{"n_layer": 15, "d_model": 512, "n_head": 16, "n_kv_head": 4, "head_dim": 32, "d_mlp": 768, "vocab_size": 16384, "activation": "swiglu", "norm": "rmsnorm", "norm_place": "pre", "norm_eps": 1e-06, "positions": "rope", "rope_base": 10000.0, "rope_fraction": 1.0, "qk_norm": false, "attn_scale": 0.177, "bias": "none", "tie_embeddings": false, "parallel_block": false, "init": "normal", "init_std_qkv": 0.0173, "init_std_o": 0.00317, "init_std_up": 0.0173, "init_std_down": 0.00258, "optimizer": "muon_variant", "lr": 0.00164, "beta1": 0.95, "weight_decay": 0.0, "lr_head": 0.00547, "grad_clip": 0.5, "warmup_steps": 200, "schedule": "cos", "final_lr_fraction": 0.03, "batch_tokens": 262144, "seq_len": 1024, "doc_mask": true, "train_tokens": 925700000, "steps": 3532, "dataset": "wikipedia_en"}
MLP neurons of a small language model. Each row is named by its layer, matrix (down: output weights) and neuron, and shows model dimensions 80-335. Each number is 500 + 50 x the weight over its row's rms, rounded and kept within 0 to 999. Numbers have three digits each. A neuron's up and down rows have the sign that makes its largest values positive.
After each neuron's rows, "fires before" lists the tokens most often just after its 100 highest values on Wikipedia text that the model never trained on. A number after a token or word is its count.

L9.down294:520509541543498470602493505518599476593437565480528529459557599557542549492492507554496550472537550395535501529484454498557577559496455501533463533472571557494504501546620571471537507543557487482558590539518509487469498532588484544545450501530600573586540435548486559576565533370594571417478475420486564553449552407571545483494475593513479471499501531481504513522493524415445577546536529542511532452589424497472401530508386557503500530465386511539479561478579547474467494467469530494495515434495498432527520528473430579469502510439454524537520511457506476518539515547502595494518484633487519509540434545453492532499491464561454490578511421475519463461358514496503533476540405458445551488590430443526567476524484483523588574477544553519433420543443544517553541392456559
fires before: ":" 47, "\n" 16, "==\n" 5

L11.down715:565489486492509560543477548564505531451517514476457502508455536544488521550527605508471470594455478520463532420477460465469561532455564446479456391565444586485490569540495445488410458431439534539468540500581511455545434480502506541476490516549590454442505507471517420482483517531514446555482506514447542580541459431619469555521511340468457490472449602490525477389514510466545553513444546514529547536533520532490509566447538362500540567553508446485554509510543581479486498444527564464535511565533605490512463438434537529428526513536416440465530521551570535495578480424463527478583499534430476481515585497444496528594475575523456540514511502390478537421636539509443488372423519527636547532575563502490548497607558567404488469553541445543567522484417471495532504415581462
fires before: " " 46, " of" 12, " the" 7

L11.down702:499523506530594444559534504566532381485517501490431528601587597473485551453497467479507460459446572435578412542452482441480471509554536511457438491477472472449481539500412511433481567446538532450560478603460512559422539523519461549575494538468440475499626493432588614580526461490523471500586584512449505550480479459492486521433513346498516575575535508518471436508503444530497562497532441556487466546422538489586553524536551478537547495465507431507548565548511523451412443488520466529472488550454481392496495462425514504423509553554520503483475588537521499560465484534471507526521428421529518479559458486505464466608509510492517532555494496475409424390409609444510528621524477523569624481557522528463446513525502524443502483425530457384615551437536388442443505543567494
fires before: "," 35, " " 16, " to" 15, " and" 6, "." 4

L11.down749:669401471490429469493530503529562473489501560461515513554552507569524503493473505524554479504497557494522510547511499625552500428422520496645440525521525470464548453630503499531526518570536483580534483535422577556514498463437485501518553456411465459550406527494530519447508486511512570495581517485418464534612554511465518564464525620558510486532496475580514565518444471478535496479472481418433465426501490606604464521521504505457515531540538355458495463554529561506487489531557505561529501573578539492511440488542500549513541455582476489448459418481473439449485481434550432530453410488419434548577491511618513501585463487525558463545586525471542584572455431567529437546510558564419465504461537460525507523529522460464502542450429502469426454477538458442524501473556491
fires before: " that" 34, "," 16, " \"" 12, " the" 7, " of" 5

L2.down692:348481513507460503471450396486511553504557479434539575470504449494491462587516464473682554501585535516559611482513533536499506449471451532460447444530504584442442408608498531410478506477537533419560506531436542500406431410538496541484486606542502485533480519579606529500447529472525530510484494526550504498531469554496493610473513469497591505418412458466514417498537454530413422501463501422556469554520482540506485524455568505564458603486484535476429435536553485389424519550496504459438448537589487557444568547502489448490493505444571455561524540462438418528493514483484373538444583497522579526452555619501585550622483447482484518533479469456527517562468518431473504492562484483520532476481615487481468494485432525530474401630584581471457473455490489480498557447510510
fires before: ":" 38, " –" 9, " life" 5, "als" 4

L4.down556:483496560500546544472480439553480516471426504507480484467432559548486447479546444426590509486591501463469489584577453534494524484565474475489461478406577499485493372544476617443421445578497572475500524513517353535527574527512488543533550512538453532522488545470561493441481568478476491507472516510516501469463520510495534437501459656553408521445497476465493536455492525496499470474598553463449534520463463493481473436492540480531539561527551417444491485423405557536388454395482599558527429515520531516428413530491521441520569508427522473503434551471511453551456530526502524458526545519527491566502514486508504468488493392422456505523479525559531522547613470552408402504574501540504505473493579534540511462383470543527439399520404441510511533510445489445509433500528525
fires before: " |" 39, ";" 16, "," 8, "a" 5, " District" 5

L8.down466:546430472385414524572594466466536515610434435458494435497483482558474527586593437485527567523605469469472518509438443475518361533452472485584614495461390537497503552504471553506423548465529554498532445574600515506506562665507483513590438445609504462456477500545529517523377527581454516403464453493429520523489465471472482471458457330452455540577501554618482551527471575463557476476564487534437513526566498356655523570435505499453532500484423474500577455486525466514498500423517413432453556509515486485486495531570512507478501494467570468514556491520529551548483539492498498514543543472510497520585472497408496582527463478462433522487507571477464417511413463580470567533515506459478608457466492445485415487473472600531444502544598504495508509502555482494477534514562549
fires before: "," 53, " to" 10, " of" 6

L4.down181:557510502555477495444484531524506544511449377487585492589449468492478455512520636507497430538515460488446520492554476497446588453541500568452584423557503488434534475501533534524510476492491434519475375493447533549624493550497443506512501443559570454463556545461495523466459480479503544583427503441495448552532488577509555580542544554518486514541515520487493541517512441506468548506409555562464501531513488560510508479480575493507524474512447550511486575423507527428512490531619515511606529495616522373495451428474474450514449467516503508426445526447498567560457559530478366504447522478513436472457472531516504478467445453441467499560566547529436459442689514409577501501439415487446459535564501425475482505534530531517541494487483579491550438489522485548487455480603434
fires before: "0" 21, "9" 9, "4" 9, "7" 9, "8" 8

L8.down205:488450464488593483542523549543566521446608566478456513495506455451442516482505517558577537484526446444508505485480451576546551461534520546472561493457521411411546531441495522360500522551532449431527479465484579483549469508498569559412473497432475562467435549478460508543521514520536524512501519494502460515568415470462488509555433472471527477461541439430433508451530486442428497617426424507617505539439501513408478479456404546469499484506480639488550563562528498453466501544550536457579544447512458471388422471516474302511504538444487556564580481477538502527604512571488475508436587477466439482497460467555479455501497459466520448512521504477562478437475610623449506445453515466554562510495434443462447535481493550565546450377524475454517426503397474537459530508527540
fires before: ":" 35, " –" 8, "rid" 7

L4.down368:542470592570504523541494473515440483496489476498433562600453482461564447454587551434472525469417422528455547500509482509606551503502525485525524469391488493484458556478504527456521574501503477440431489482515512462468452516448581477551585501420552506465550496499479463362460400509529555451550455568355566469439463427529462440498543450416570600587452462414466485412466514567502514532549562517520501553544379515416411478500570548516540546486462492417372497559556556540507548389557529497503539444399406537467510512525461503613518446501559540543490512628458528576454457476424463500518587424516559570523434448510478484545533515464454509476489460527554452517527520572541473610446534345461527421531536536478455525424526547471468521519471547576508492508562512571442517491509441
fires before: "," 27, " |" 23, "–" 4

L6.down254:521385418475547566630468475484457419476525495500523578519491450619637475444532461489451569471403490603532540591485519420543585445531495434472496552540483525513536523552492532552463452525467539465493507490538428465577571408518458561415430543553510514532517435523515534604460501576501457460556504440515437458492393512554421572541503529480428548442459493521453443497482451514501537472516481489540487510514415416452454531544492530508494538498487512535645424470539491520502525531503504449489524428486485464390546389535512345590536502405419550570472541529405512441477540559536519560535537496457545544447434518489431509554548489595455493510494460398524592468538511489419495536456523483502531524469487442431464485498469501457542586565399464552517472474398529517511542500552472
fires before: " |" 30, "av" 11, ":" 10, " |\n" 9, " of" 4

L3.down408:524498502425500524519556526450519466481542455462540482508482403463401525476467381459417522525563541561444495411480558501554485506486466561459554510527574474551506484553552436443521536461477562563525532571482512560541476513482447496532470465516546460533491544486449483418478545483522500522416528535562504486584527548536387417543489555568461480420507457528576426597556518583514462498539567461512549435513519572426507434546557504477440509496522535510502386462483477501658464607618515464565463562477535539455498411594458401516458548454464480446560548543571490500508547584571577465484387645600499483527446456550498528504524540449562481461500521543497487446485484442570487590446481463564516481585437568560479468478457513450496468529471464465654589459444485444526554497547420
fires before: " |" 60, ";" 25, "–" 4

L6.down64:569475596492497484499525524521483536529528491410514522456537521581481493441448568533514518533488502420445558482523450486512512524518533458526476456490531404501498425566417468524458531442558522580437597384387483482526481490571601435490413528499464497591614461518616495450442476494454590526473444566440524507436499590506475505354386500523481518479558563471516468542526507439510478441526403504502461433530484426601588515545546451477434505459501477558528487549449555506529467401496459414516495487479527405406544491561560554516523607472554607479514545483506521474528530544556572485467559532519544526564542514492525493531529434505494511544551582423538479482393469537500502482497584574503514486501547479471421473430540545470490391436511501516606474431492470567518520508497541
fires before: " of" 72, " and" 5

L11.down739:468464437474458522476442529527382490553518559506490521471483496522540532525554566510547504463415439466502475458553450361498415538475451540442444458464433493479454454478522477549516517455512572416568500510464520462446504432561570500522419539430518461474544616575584590532607455476445543461466502561390442479556457457484528499548536597548461491551575533609566468378559467544336500520530556456493529499494461546482512413432480474438514625462555524503578576585488490599567463451464645512530488514514463552500533508476524565486482539417556523522463539549465456582537547540524516522575458497532466522508460415508543491468444495600478510528471501502504451553495542485535396481513506397530543549517503518579398451522469492501523395525522548399535517474511530540492552496510454
fires before: "\n" 25, " of" 19, " and" 8, "." 7, "," 5

L3.down14:546505432502567498550526528473473543501445522501497469453526473487435453506394527444466541482390526445452480586520498558543480548454411577581509490510427465493489504536514569507501525529471557468558459600533472455504587473537516495465528543497445553480482467583517484447460525504530451497500540548491455337537573469473503473575427544581525521466480518494551533409427563478489496520549493499585537459614469449523437441595526538359543572546542535611516483524517500440467446473611500548484449494520513515435573451489464581450482498509544477462476494544522545535538493510591505479507535447377456492555464457494511496573524554492481639515522461507554531402526483554519546537536498445433568530542545550504506508527551632530385466509526493512487462439517582525501541503553494
fires before: "," 25, " |" 20, " |\n" 5, " the" 4

L3.down264:479575541486421566520480460541512421543571453536525532560461464553474508586501392464489498537548494453492457515537585528433554530540497505512563561472513448489529539590508458543497572445445494496475431510535499401621522480553506444586475417547550531543488441455530533433538578429518431447444543535517540388539523500559450450585520470511503449493470506454453576543430503499465507512579448571565505491579374547481573474603408508515566421482584536464580484530452495570468373518544525570499577491493471574485474516570501494459566573448521442427487506476583495425535601514568481466532527511570508526453490422523476458470534466489470479469461439478497436440545452550497570545516488474470503342513560499420477586525519526446441506489551595501585437524425614483516560408448555
fires before: " |" 46, " |\n" 8, "%" 6, " m" 5

L3.down324:521453492555463470484490553462518539552526371574502471544481512474452520475520523580459498461559470517517501545596525480457512616609472519549481524522449538520606416452491545515417506470363518551576456580418487471498540478434541545501524534419514554498484601496488512468497456531509488541567552536530520584580546483542463499525589433525445534485564449516542490566539625481574469548535585361547507563552535531478585530604439535551510503542441542411443477437546488479539436473435505533409487449504462514487486529551538434568454510479494644562485494515533515536542526554496395519449523507454481432525456494456559556540546555477472582568606473568496486543558537596503441418488477602532462529553398547497534522461496576556506507549517458527417483436515480555518496511449422
fires before: " " 62, " |\n" 5

L11.down266:445474517515448511507499461458523574527515495632492530570368543481546409516445558550498552490498501549501450514450433426498547452516461590455456516591575462470487426553518440545461534510527475494552534493504438518585639498438542541560478481560522546489540500444511481483431478469451456490633455518562555548590499539480395486438453480502480456543523455568565400506490496526554380589535601468524530435476478521433557493439541462576517493531501533498481510505429499490592442467529458379493394513500500576549478470576482563555521597480427508440487464503443461575514408438506444586547461562437468421489424410413544524547529528468499461481525531494507469489497456477499494557485474508525486544492464514449544539511455479605425580428510506476554536515568552432465428499539449
fires before: "." 52, " |" 7

L9.down290:472532608518374560456556499516601552469509498573519524527497456363516619431525509561412555505557602504427464599516481504590479498420508571447432410557503459614442547584511510518414430400419538478565486484494538543539607523535479462485448523454361531471458543486473508565542490461504419589529502567509497441473544559550548430560522488471476509504461486627535484493599489482463574521446520491531518390561537400511491426519475549525584519463487469553430465484401469534567481527442539510481447426533427492567527421448444444524487501538509519525501500498494576420635492437529435549607467505523428468498546497503449430472472409480462569475548462434564530535548542538537462463446480548484542408533535522488477531535473553465533536426500407550557454516381464530433488513481494
fires before: " |" 38, " " 7, " :" 5, " Candidate" 4, " Republican" 4, "1" 4

L4.down759:443486495513443525497520530507562454497486526464518488468435548509453466460537501381509503513385535568537554423477525460565471472516489441530463531482520457495456444422543409463526542486508558548489494464462516450558483501525524531498481574543399493499416569463493576438488551467475446517440589516480401479487521568498565528510566550523508421537568535412436499475479477521526503454543505471476543592509461456556543509410502560453518471517527474516514512553404529443478497424571505507451537479428377590439584592487490579463541403454546406501577576493546517588536463456421488489443533495438497525446452470508621514583497489487497494562560622478443466542442498544563482479494414501397457464492409484514521488584447434516515465547437544541549502453464461521475550504483591
fires before: " |" 51, "." 7, ";" 4, "," 4

L6.down690:433566466476512582549518565526481541431533532535517502485489516494404570597617458477456503492410546574488451458404469560519444399588470463464589512552480528598426512512557458492445431544538475526497489591501554469431531465501526528594481474477468596493415485473515502439561571541447578472540438547443522576513498471516560537530413505484517529454423492505478495523538511568429554431508511529481527542597481474479413449538499518455515540457485405471517434484574668514506438440504523443458565466496495548437533575447571530485495424576555432474513484510428489526546428470498466478530439436538471470530503444560465486384544488591425565556545466473500590518563518547503529474498554529529601492578466523527492502472435496536505469474438524556484460488555554487532513519527612
fires before: " the" 38, "ms" 8, " Staff" 5, " " 5, "\n" 5, ":" 4

L9.down24:486461439518445416518398493418461475517528464451439494540540526430430480549448439589390559527416496457524458527525529459450549491564475520443505524546628531521413442527528507529478497547583500455477471539446596548495581596546486531449516516414378510487510529574547473407447453453498508455514521445545503435485577507466500434509516630486511447541509494459435455488576485535508569529513478516499422518497401540514490483500561512527489415495547490554514445452569505468478501498509465466539561540444517539590462564491495549443487435469604509491429497572497565633498506499533498500480507515428500505437489571490403608510431566576453635501561541431520468546616470468548478526549481515530466438536417437532443482513390457455492583443555404512501462519522513532477442456519474
fires before: " the" 20, " that" 19, " it" 6, " her" 5, "," 4